python train.py --num_key_value_heads=1 --norm_place="peri" --positions="rope" --qk_norm=false --init="trunc" --lr_head=0.0173 --decay_fraction=0.495 --batch_tokens=65536
MLP neurons of a small language model. Each row is named by its layer, matrix (gate and up: input weights) and neuron, and shows model dimensions 128-223. Each number is 128 + 32 x the weight over its row's rms, rounded and kept within 0 to 255. Numbers have three digits each. A neuron's up and down rows have the sign that makes its largest values positive.
A block is one neuron, or neurons of one layer that tend to fire together. Before each block is what it responds to, as a language model described it from the Wikipedia text at the highest values.

Responds to: Digit five in numbers. The single digit 5, sometimes 6 or 7, usually as a later digit in multi-digit numbers in dates, ages, goal minutes and stats tables, e.g. 25', 85.9, 95.
L2.gate105:158085089136173077135143148066144157180098132154150181118087150136104080172079136077139144106173155159151108146128148139170164120126182101161105150087098108177099098200116209163153112127107167182155154106132129130107123093168090156129096186086154127070147084178144173106109085088061146117
L2.up105:145088139151144125121143209082105147147122096088117123068064118146111116112108099143080150145142116143196118199058161221147102212049142166150057152124069194081121123086125153164144091134158139181219180131157126109118115158169072106085136086080122102149146139127178144139122110160115185152
L2.gate378:121110165153135141096080185097129126161092106085141175127117110124143056120105124117172131096123196139135111122155125172114146165113136148150188142066051176129112115154060114117149169138156146164065143129159090093189132096076092155168087146118086128156175149159110130207143158123145132073
L2.up378:116171151073075189105072190084089143113096128133121179099123113139088109115184119122106137127092144115110124141106134167109130103102134159206092094108103140115079142123136123086099102176152096121103128121149085115154064136054125133142065147066125140090173138193114154163182156127122103070

Responds to: Non-initial number digits. Digit tokens that continue a multi-digit number, usually the second or last digit, in stats, dates, tables and measurements, e.g. 24, 784, 165.
L6.gate48:111137120083123159085168081123199103148136110109191136078161117145218135155164146156081124122130168118183128125111137177181130104132142101115137094060121099118178084142162147091171150140181169142106141101116109059151083135112129076085119125121127141093167088104097112070104082163078144086
L6.up48:098153084135077131163084158102128153092148156088134112120137158095173126146118090147126165121134101121161098173074171145120033093065074136080155100136122112129101104157162171089189198128098082114120190106145129162083174118128142121137163070150061121143136186159145090114126086151076086049
L6.gate369:114165076147075166144112183107135074105153092041181124070133170136166153127163083157097117104121117128144089149125188106125134114117153147095115069146116129116085061139120136129132131161123101099095171075129088129216111145112117075104091117133050114135109208146109115081137089129161083110
L6.up369:118173107160139123132076137144175099124134079092073115154168167168109100123124125149154100147121112082096061142140129066104111116058115137049146083143160099098154121133154115135151133088156115191106166113095051104188152102155117115138131132153122116123147125101141181097142147174062136193
L6.gate468:148129099128085178131121133165188152117063096111187129157130101140115157199130145129177210083146156131174089075140145129105084128138126204101136149141111119064156110144117177118102120158150150108141145082096143118084070119164129091144176121131179127090140105149093120136123127151100092157
L6.up468:175136142099087132161081191099088118149160119134157112101129158114143095170122121107160099100093172068083127113124119073174155152102115138137159113151124113125129104123111155123128119168096142165108163151131136099112092146132111110114096171183117149071141095149139166130114087186102112166
L6.gate518:143138160144091117098169098105106147136122145064117182085138107096139102176125136148152109144109114151125113117134163186118109146121194141080141137184083118164123124101141116154127171143163158171100159103119077143084101116176171143124115024145140132107163114138081090155142110192121106160
L6.up518:115127143190124161099135116097164170123093145146118139145121131076195118154144097151123084110171152118139121124144148159154138116081161173059217122106129112151128112137173082145135117108084119151139120163139124196129102099176149071128141128190161126088120100139101126135088087134176112159
L6.gate527:122157131114158144152100140136133103114132088101138101109116093132122098142164148147116126098118126111173080139119087150149173138117152197098154050064098105142118131152154102129156185106107198164117175105100152132117084133115134157147118181177132121105067152143092134083084134190129119113
L6.up527:114114124166131116151142117125118176111167107090170137141158170198102131131153110154130093088113047108112131214160143087125119146051112172098175076137052145148128131131116161132168128130154121149120149182092097121125127062108142121166154137105062150112079121091113133123124119155146070134
L6.gate605:110115119141127116122061181114135084152112112081145150078185128139102126117092106050155167134083134093208089162082158112113118149054173240076125179105109130119091106121145102160120180156077165134124142097112085113143127167116135115135132150065134147120127119118143077115142166118075108089
L6.up605:146179117144112073148097114132086135107169122139097149080138127136103095137132103132185117056157150121141113137123108162126036093048127136137075111179117106104137150130128168131133180195158113100081147096080093117174119188130093179175096098164131120128178164080147175101186122197132128074
L6.gate640:124107067142153164122116101162110179151143089155135118107071099164166144164147138122154096176181098144176142136073089138135115065094124133104177148110089088158079140159126136140155146084105126168166150161138089106196113098106208108139122084118140090189204132127077127079140189160135121153
L6.up640:134133199088142076108137113113131122183172130102091074207150137089109123170095136191161120049073178125166125125153145118158086146094167124109126118149160150133150095150138116098108089143098075141083160142140126076140127166071089151078095117125168165082116117095176113096142133080191136173
L6.gate668:158116103117113090098128115162130162147079094111121137165114143041145103149160040144130100122126115126103110139128106130122070151036159137112161116111089085097083111110147140149096103172148140152080140134097069119143092105120138112153104122136133135158148102181104126137103109134165000137
L6.up668:172145060123180095117115099135138113168074146140149154149156193056175103144169137141147100106121147129169098109153162206049094122075107110086099161144119042111140133109085116073135089118094095131190113173086127140136119090131164137140141034175090170092091123146155124127143086143134107136

Responds to: Digit 3 in numbers. The digit token 3 inside numbers of any kind, such as coordinates (46°3′), years (2030, 1933), ISBNs, track times (3:56) and tables.
L2.gate176:119151129145106139134119204144146081146149141109144137100141134121150073113123149067075041135130151105127141068123141174111148112128116121156165106109136125121091109164126147117160143137139158075101132152099169161117137130057091194080057124161146123130128140180173115131157134172107097068
L2.up176:088125084151133065124138143120100144157093102170142108129163135146102132155134119128076133140155085163142122110109113187123138080107147136086108107162131089110131141135077077159138127198202125031182118089087175051080163106127146173141142159162149118154088123170204134129141119124128058093
L2.gate441:139110129135068152087171132131082099108104130121147171155069208123155117096131140102144168135078149165116134113111178146116154138158129089109098061142119080173156148174108123187100158130156161113138158118122141152160086073150100174158154153115131130154158126162144207086140128136067123072
L2.up441:134159128130070117099112110115152106127078120119058120119178168174070122150120136164172189135125152099127092146135157132124039122129024099153075136131105149125148134146124125174098096133165160072149172128139126218102113126072097137144136123114073080084124076168107060152132081069090117113

Responds to: Non-initial number digits. Single digits in the middle or at the end of multi-digit numbers, mostly 3–6, such as 7'4'' in goal minutes, 198'4' in years, and 5,6'3'0 in vote counts.
L3.gate248:118069163122076173093095144110161154117084095124109129155116129107067116128122154160134100103133085126131132136155128108102109143142061143064061069139106080110116083116102164108072084139152173131101184116088136153094104111122157155097098173116109147109156122153143154154110157173108181141
L3.up248:196064139117085114191052119076166119083127107131137158157142153126102133141103122143150135171104107172110121127147154145108075097102078181101142100111124093179142087142083153117121157128161116149130129087140103161115078107077090092136152162115098170168058096127171100148114194122165175100
L3.gate396:181113107151068149108086100147176158203137124102117130183131157154103132133132080181172153087162172168097144133142136080131091095140103131191144127118150140110115127148134141144112110141127153156117169097112163064170111094137126154108172073114171122128128158137150155130121087111136128165
L3.up396:144111156191126152094137155135159122165110105087164101142135131145117100110172137095103058087168152124067077126130156112177194084103114116136119167121111107146133139216100115118177154127113117149191118049118132149127152098135086190076130098111107110185159130155131104135149146097077111122
L3.gate452:163134131174066111096083118135051126106134126087122144130098182140172141149157167118154164140140132172084124106097152151105136092149082179136170141144057124148154160121152126113146082121120141165128165100155148064176058125097123174133075100099114111108157140174156151071146116076162107161
L3.up452:166149205077069080145037133076089122138102170100156118125094186123187095119169148167106146189172133147108135091120126127134171091104093143124137133121031114119097136137148161100103081167107198094168133146132135117144077151099172133170073098089091134102161104134143114115175110113125071167
L3.gate463:120130124074063140112088156122127087128116096181142192119141152177137132160167148101117108141121139128116112112157182147073163108178171195060184122078110107164138107067122125129117151126126154109157153130082108128083041102110149109145108136168102160141078089128090125121143141165132125158
L3.up463:154113098097116095138134112118156144075136106164166149127111172185144154123164141141161123154158164122102095115110177147118108095109161144075125099068068163131157105115115127105163117150187099114137122119097059096162062131085149092162097099095168178078041112167114130114102130144115152093

Responds to: Digits six to nine. The digits 6, 7, 8 and 9 as single-digit tokens in numbers, mostly table cells, dates and scores, e.g. ranks, "8:30", "November 8".
L3.gate91:133127102128124143185072164052088087133128107103147160181121151116143118138125099120115146098154183115044124083067134163068137151155138146131163130084096175065215142137150138120146112135092175118129167147060066091086114118160189126065164121123187137092039069130109159078175191115161079089
L3.up91:133085159130147116142098136107174091108139075067162147104090087039173171153138120105157159166131147110136158100148129139080188109205142097128148083092070157152075123110151111102157109147132177138153147122107117101128074110097106103122097139110135071155121095187118147159132124119163117114
L3.gate365:080127147158122126125129074117110131142158146160146156146129146073144118138111133168172125122118122144129108174153175155149136166123101102118111126102156136078090143129082115134125111097118136157130096133080108150106156137104141048083116213169118127132122151106097092109130148096143130118
L3.up365:109168134081072145159069129134131092151141188035165123057187137112172106135131124130097129122126170139127161157136183086077138110120114128102111138093141165099104161115092064138124153164164154161140139141136164080139099123159164118162068119139119146046134094105114105118110127115155139109
L3.gate371:159125073119086093114094153135125107109103137148129101133099132126202101134099117150109182115175141167143161097108149154165135179152166093115182107107106112053103174133152093150193055136121170163049156148126107130162035105107086158154103124115056126101086096161161106176120140121113090155
L3.up371:208153176119131154181072090153082109088135087162125177089165092046067148131154152156111105172135122105113109066154169085130126138095171130134090066130129108134089108187142119102187115172087117123147089156058099102077127149137131175108125121124192153140130155124104172122193150121153132100
L3.gate521:150145162124149117147113090125160083158108055165132100113116119123069127174133184137140164194161117149104135143090120143098130169139184139155163077139080176116148141167061182146164148135145149125149150161120098122076118122174111122083122074122149153183092135108065179093108141133114163136
L3.up521:141127114121120124098117185104093074139095124135167153142159181083147126126123113192097119090151161091088159106133141096163074188169081090167074150164133093169137128136133118057155134185116130164166117116146149136067150098130144075053156191106109127175102171187107131132074097120155087138

Responds to: Table digits and pre- prefixes. Single digits in tables, scores and semicolon lists, such as 4 or the 3 in 13, plus word-initial Pre/Pr/pre (Preceding, Principal, prefer).
L6.gate107:089131135076107103105126101062125121122133143100135127073090088147135075113120155137163125142061132131089127182136129093135109123155125138115153083133096139090088130062196072128089179099155178178086134152158059198145109129091102194125180165116164135098113119174096128106076151114104110154
L6.up107:093094129173073083155107121121109083178153107110087069169101135079164172145137126150169114127114093180161116062125178086140109115181157098204107094185154078122116120138100175114120153142140146127105109099056107131141126117148143100065191136088128122123158163078084125100141115141122131147
L6.gate183:162073088134135148157070153129139102161109124124191160115113128173168117092159128140192112141083128131162091147117115118137132155018161056158143098129154102190058134176128152168109075112077166153068128101149088132151102076131129114146154081102118148141083103108096099160161172143132103135
L6.up183:107153178098097084110153139113185108143135062158116095117141151133167156064123160153097142117155102093108137121107168144137153166084152124140150122161150161099088098098135110163142122089093151095122119094147144157136042104142158124116118148094145148161117141149106108134057136121133102113
L6.gate253:155090136129107148140107137080213127132094122163126170098128096164181116147150186113136115094091118121151167096076146168145200138141141128135109087104167194154106108173090128093145057144161153107101124154113166125078046155108133131062092101115109104128136169148098152137098145127140100194
L6.up253:129131179102114144195111084168126091112068161102090074114128103169220131139126154185047057140132074156124118125104112174156126081146135110170093151147121121075116136168113101122126159152063114087101109135138118186143067127141165121103147199121140168125117172077094142126094117187122165140
L6.gate257:130086120112215160159169130189141073152143123167118165151137108177128081135138186077114188154163107140134103135107150075112065148126119138126140143144086154112130119134091122120110116145171181153163142191060096107148131071133130126139143111146123123165121109139099103150124181134170107146
L6.up257:092144200104162141159112160122108143141095116117116068148114046186128095059164181060061108113112143136123130064121117069120171117087147084073124156179095141109111114152122127137111149128140151096063122155118104103153100160103135135205189097087176127117125158101121163114127077086145114130
L6.gate264:172112135081097146124084136088174159117132112148176067145117121179133135162137165133154095107103150165129153138139144140151133149071088145090147114179116055075120087141106179125098199125107130153158196101127113185114072097172103156067105122143110128102166144136123103120127086123129137149
L6.up264:114189179166189167083075140089140134061142136137146087115126076090121175140181141208084135126137107118195114084173135164158114169133144103107051106123136068067074121136128139147106125165095165081174123142110122178146118141147144160079139099110115154134129109062107140107109096112099118084
L6.gate495:139129146179090132115074109114117166159165126149137042119123112111159092088196116072089126136088113059129128052067099144115153116136106091103103087152138051162129106185123100149074169100141161130063126122128149118136160135127153169132161117143158155123088100104179079127101106210162155135
L6.up495:115087117138174189148131118099185147124132127162179170134107141119085102108139145145126199177125066121085140110112082111111169170105142118077181152127082143180193100106118161064100128087112173156106147109111145105139122092055099122105100128183153131167161117136134171112136192102152049137
L6.gate550:085130115150123170114091117164128129170147164108151148126141145139166123123110168170149135099177138134167075170159166155205108145100141115090147124120138150120122116152048140136108083087149152154124121109134134096124122135096172107107206195056161129143088182154139073087073161059113143178
L6.up550:131203159128091150069187119093110117098127083136177110126151113105226087075176160150168126133122080176135162133062174146137167199159135249118127124106122123128126142149119163187129104087096084160152113150110126096106082083134150151170126100143165142126183066141078118093126170206173145159
L6.gate676:118114129106102154132142090123156148184174135133116100137152161189159113090137129099130076064112140121198086110056094169129141111120210138134093132117099137121076128200069080168212110087088088088142146125104101160136121083115095113166154122133108142129105180077128115105088159141147145123
L6.up676:211125152069123191108148122104063099089178098119214188124126137128128156127166154107146146078115106103162138144159154112137166192131109113146092127142095143096055082139118094093162149090095147127039153137164142031140141120145143165077088145088072126147122128097145090131125181089109148097